python train.py --num_hidden_layers=8 --hidden_size=384 --num_attention_heads=6 --num_key_value_heads=6 --head_dim=64 --intermediate_size=1536 --vocab_size=2091 --hidden_act="gelu" --norm="layernorm" --norm_place="pre" --norm_eps=1e-05 --positions="learned" --qk_norm=false --attn_scale=0.125 --bias="none" --tie_word_embeddings=false --parallel_block=true --init="uniform" --init_std_qkv=0.0236 --init_std_o=0.0 --init_std_up=0.0236 --init_std_down=0.0 --optimizer="muon_variant" --learning_rate=0.00967 --lr_mult_down=1.5 --beta1=0.93 --lr_head=0.00936 --max_grad_norm=1.0 --warmup_steps=200 --schedule="wsd" --decay_fraction=0.777 --decay_shape="cos" --final_lr_fraction=0.02 --batch_tokens=262144 --max_seq_len=256 --doc_mask=false --z_loss=0.0001 --train_tokens=921600000 --max_steps=3516 --dataset="wikipedia_en"
MLP neurons of a small language model. Each row is named by its layer, matrix (up: input weights) and neuron, and shows model dimensions 0-127. Each number is 128 + 32 x the weight over its row's rms, rounded and kept within 0 to 255. Numbers have three digits each.
A block is one neuron, or neurons of one layer that tend to fire together. After each block is what it responds to, as a language model described it from the Wikipedia text at the highest values.

L2.up389:130125114109131199105145111077124184116128160106082118129052113152139120127128078150133123183100080098096159116127156169145128112144113154136137103192060201086139149139141165124197139160127155102185188100089114115118139118142131079144107078114157113109117122102124139094132108113107115110060130068034078114092084125156138113139114106134159193146135131089090180094157101132063127117144
L2.up476:184135116098075117139167137144164089100128207169129133155078093180113077096112093134147132138129135196119096084075190144126126134122124182080115159124125130098112114135164113125181142143177104120128173076069114148144069143130106120131102153128139099079098094105156035127149189143163105119104082102184075137125106181174153131201131072141103133077123121112114164093144098148092123114139
L2.up588:134147121126225178165154083088108110104159169137121119120187158097109138082199142105129063097187110200071122060134144168060141118179136105100163105182119091157136106147133088115124109116103142127158167133117159102150115105092138115108179100096101101088101114129128078163104079174144101166150096172138150098152076122159094061132139146165102145110103077156080145107142130138122148143178
L2.up714:155138121154165125126162140124198079052140121137066150164112119097147130131120111147172128117164116186173116153107172121098117169116130105144145108082149166060101094109159126175153137104141113155076155152135141177130067102109159124122150143140151149174158084151184126101184161132111123113119145139109130154101099131148155123081118111115043193145164060172096093107169133108101092121154
L2.up743:121143086135171107152124067113138117132127086086146078107112116171188114097163221162175116119099055105146114125107097165126144061109159112152150129134105159081144084100178134136132100102121094083120196086177162175161114157132123131189175155065163142125085093167140118134144071096150149081131190115122135093097106094143104154132111146102157112140103156110098111119127078145166124086088
L2.up816:212157124104160137115097143131171141130117167138155134105116128127152058085117095128186096158096128136079084177087174133110141087124137147093130123139123140127152100116105131115202092131167189123143172130158107158120069085143134084107134081164106087106057067131083072103123139142159107108012127169152132139125095136180144125184088077120166113120141135109109222091096042143143130119104
L2.up819:219173115070131156133100165078108085121150134114198146095090113148131115114162113132129091152159132154127102124075147116134138156152148108103115115129130162127134137144135115173162093183153164166085174063109129198129124147094171098090120120137164082104077157108157070159151145139166102059059148139107145110136081121157146092205161107097123116076105126174134102110132086147123186125140
L2.up902:139119152070119195170077096139147094056134180119142152181070166139143104061121141097185082175140160168083108116144162155086134123129085125098105107139143185106208139151148129157179119143221135080142149107097116157125133156133111123114202145084132140088061087164119100136107121146122144050089114136131115175123085059120155165148096134092102147111168160125124097109187070116083117146119
Mid-word foreign-name fragments

L4.up674:122151185088116130147134101116104123155189154083082142116064155102180098140067155093135108158166221180152081142112126150110129111124125116110126105093104150166088116104173142190150166160128125154082154089113136085165091190135179105117151199101131176138151115144143123065125138088116088115132148129122169108112161183151119164153153095112146177147158136117132108100145143099117133093105
Second piece after capital

L3.up335:124094112112143142154159179119148139139131166156153173171148121087109118135132163110161066196095110203087093130098191117098143133138156168130072171131100142108078116091114133139135149111137156130106164074127166082145118128083109134174136151149123117105082125114119117121109141104151142094117124100147151077146132132139153077148167168120162102110106134155100140105145085142136149154135
L3.up409:190118132114144185155158154149108128132158140171113140133054106137126110085126090088108128115123138147083083138107139145121151173104136118114135144179169186108111155105121111169101141180118108130111147125079122130134120171111104134138120176156096084061148146126093049107109143169120092076059154137169130128135084114169162076148154133101133150076135101130120152076119080101129191061146
L3.up428:191148098133120107117135169120152101107159183178169150144127134153143133112099092130163058133151115141102123193089156200089127180190092171103114162159155146139126129107149122173096068102133115178086153112087158118138117143144100099134164147151107115085090164142078057082128163138175134085079093159140114110127124130132179101156148097085110130142118141119089169063130095147115169063097
L3.up499:189097123178143182143116131130127106146120126066182120167115177101104184126163074116108146125172135110094071157073163101125106135099120144096137110175133145176088112136157087145139143169135173140193122114127137127112129177075110120103159103128104101055078173164080053158139149089151131113099214073136137118129154131156123138169179161082116120045102138172131115087111117109119123131159
L3.up758:169149118147124131146107098138122146111160141185111130072117135092170136117147171095142130164123095131063069134076134134139086212127114135082133097080152141129181154101183076148138116171100144137140191185080151082186066124175104151111115158178110132172146098141137068059157115144132085095132198181122197173182085148090145129193152121103115159112120168166063133071215084145137141100148
L3.up895:208084072131136160108091105164107121166154147146137171126156114148092121099101162148119121101140142142115179115110138107132151112153123100146135075099140133166120082155131119127119124090080124114180156102148129152108116156114107083162140115115060116165152094173136108092157156059102187099121133155135190064126115152138096123159153115049130100092135146171150169151140121145092108080187
L3.up904:192183128145121129139126120143101046155130074173094104132147139117130107109145121098163126154129139114092113162095150159077122146112186142147128167148127087065111116144160115111143153134086075149156166156112113123096100110119099083118082169129080038118114115141062093081139165159097095119116099112202126129138179156129147097156159164178158117050109083145131133105120124155131183081110
L3.up1399:155154144141100177157149108109095130174149152154168192148163050154124146152152159083134078167118081138132091168072092153187117156114122092145131130148068168120145104115164098145144098154104143158146160113139111128134109137124096096145169144150109115117115144134113116170134137144159080161091141168092189131103065098131129115133139166071113125142100146153166163081126073137075142070162
French function-word pieces

L4.up1280:232162169131085134113123163179115099152139130164110100112094115159102177130151130130125158138133091152121131120119140167177114173104156174122196119147165154185151069136130136143137142124148142141148157092130213088115097169099055077139036141157137138071118100105095152144081141115171075149117097084069114105107118104102168108114191123106119144101128119132116163056109085108055105130118
Name-initial word pieces

L2.up65:164128119150147123066165119060128143147165124128106125084074137125168128113176099137147114077092072105138118136140080165083112072078159121148087130101092023128097126142156129135124148130127151087105118100085131094129126118101152161075199209186176178186106127149167112156128072129134170129171215104156112124120133086124141103122046127100114178108097134085139076147130081102087137198176
L2.up101:129151064120116135111161101159124128103160190134124146142134113133173152165071147094112169205142182143109164142071138154098155122110148123122171119149139094134114097121138150166158132119073181107086191110142193132182124173118124079122143083110082146104136090141122067093082086141135125161176031077178111101072135120111126188157134123119134172175149146149146128124159167169157110094087
L2.up980:150101107120140147161141169128149170100062159139157110101127139124104097177167134115148086115080142150142141105068122150123039130189140158151143144108124058078154119101125180177109139120145137120104159129147112138116155164124122178132148088131200138170198128109090129154112076116144137108136112113132112126144104175117088119141152148116152082111145097144144103163164106149101169127110
L2.up1072:163187118125055175097114159148095117151139123132145133073096134119132086111166155102123120088130138138098142157082107069108111143113119156080138111156138047161112164223130154111131153075075122121077195164169126144105163092108089103099047049131155174079115106088113070129141110140120125125112126064122197162101141061126130107150140119155110112142093121095114119094149141088108145137132
L2.up1307:147093153175135112094150015144115142138185135134141094129146165149090096116048129116102145137101145147108251058117096122088163156186098137169158089135175108107087151172095138131090161131104181128137080125108135154139111169127146147073123161114106161112076118110070109118162082108154073120120118126119142143140100189161169140096158092084157151156079066079090123174122138211121126105106
L2.up1329:119160200171120169131139130195092152079122147113127104160176057100130076161156189082112110140079152146182130046113184139148157149132110142173109077155130162101136091174096096129174146170110130124140114115119087137133114167127130093083104156123122138135173137122109102159059116112147144152130098153103168111150112079081146098123138134144087135173090090127136110138126098121085064141060
L2.up1404:093155132120121128093161164128076133169160139176122117132084129139120158149097127066168085120194127157062159166102105149104125111144125192133196116176154096106161059138078136137108113128097181135085118141128083110069132136176134093121153169063158104115102151136095084126124111094147118083179159081121134116106142088094180102162102162104076120145094126105129149110181104159146110159174
L2.up1436:118164104117128166110108082117105120097158150095148151133118117129124141135128164099107111078195103130084173105111146119105093120123127126189130110146173106142156119133070117165114156083118106162100159135090125080152098102117125131106159153116130161098170159218095071118133109094122155083108141148193088137159119141107123197195157118112134141138153143106132159121111132071048177121123
Sentence-opening word completion

L3.up38:180065099115131178118118137157129159131129172109160105202166125088142128106117102098116106126105083160093094169084114084133161109170161171144137119141122152173088133137126145136125104112105090112147132154121145194114084118113130130183089102084152179130090066165193096108166151080116049098134146156166099170148141147157129129146162144090104076160115127067147183121166107149092134104175
L3.up98:101179152128084124126140181102141116169112144107139149105114113148137172102125172100116112125136075136086099165088141143111190110137169083134092145089154075114093060139110080165094188118141225136110195117108120115137146151073159130128126096073121100135161071162124153151124195086139198165080119125069142128115139131100105107115154061145125122070111137065121073141102190160129160145157
L3.up107:127180153151111109145200121131181152119153104166133165036136135128116066125171118221142083148143122203115143114068152112147108164235146132094187099106113122107104108140119143146155122124103119173137132118169045106119143131033170116122099180105091145115147100119084127120118104129156075146084070117146081160131116139156086156078115129107115154079122124078121112194142118177035091140126
L3.up312:197088084135097123164148152122137152187165122159107155062136096188180144141173153107178137116155108158135115113110107101178096181174105125145115057146152116168122134132067155114109150174119161130174072164139077151170080170106109122075099134143121145088151082087080158090137174102144107128104172145166083116179133171117174188099133180094060122080136177144131171060096127142145116077129
L3.up320:124157140176046103124165144129150179131099173105157146092138117110069148133171178135152158096102114152145174140076112121115109094139136134169113129150151138174120081086084138111134105141165102143116161145154120204106131194110163154168111116073156126106083140161105110153141118168135140035115106154082131079150074118122139139129144154126085076136135178151119178124104132138061108114127
L3.up330:139069151095115083077180129161133141083116095138151189078089134139124113166144112124084073162070123246156161145140110188086094151215074111129137110126092133121119146161082070112161122169142193096112144133145071121164124151172140132122075143125161150130143089136129119123165147090105148091072106149135101102105172136078159205079087101141132218089127178134111160125188076115082154146120
L3.up1224:207111116161098149124111119164153105157137092107074126154164174133149120167065208172126125108170103146134135165094135105116094132126145118122152136098132113132143166111091086148122131114137173102123150145174156107156121105061135137100070095086164114100187132185098082151127123111131158099138159119147114089113111174131123090092066160122147134121147102136147181099103101138166101130183
L3.up1246:133173088098097148151092162138094145113142168112139141144105149119162126199096093133110142110116163149165109181120097142124163146105056145101164098117164169158142093160103118146131180118073106125057126139155135139188099105108060144116103219083131163138134149089107124152138108134134130117109113154105111166110124152150082143086157126093101171074082119167105115101152132144122078117170
Fragment after split capital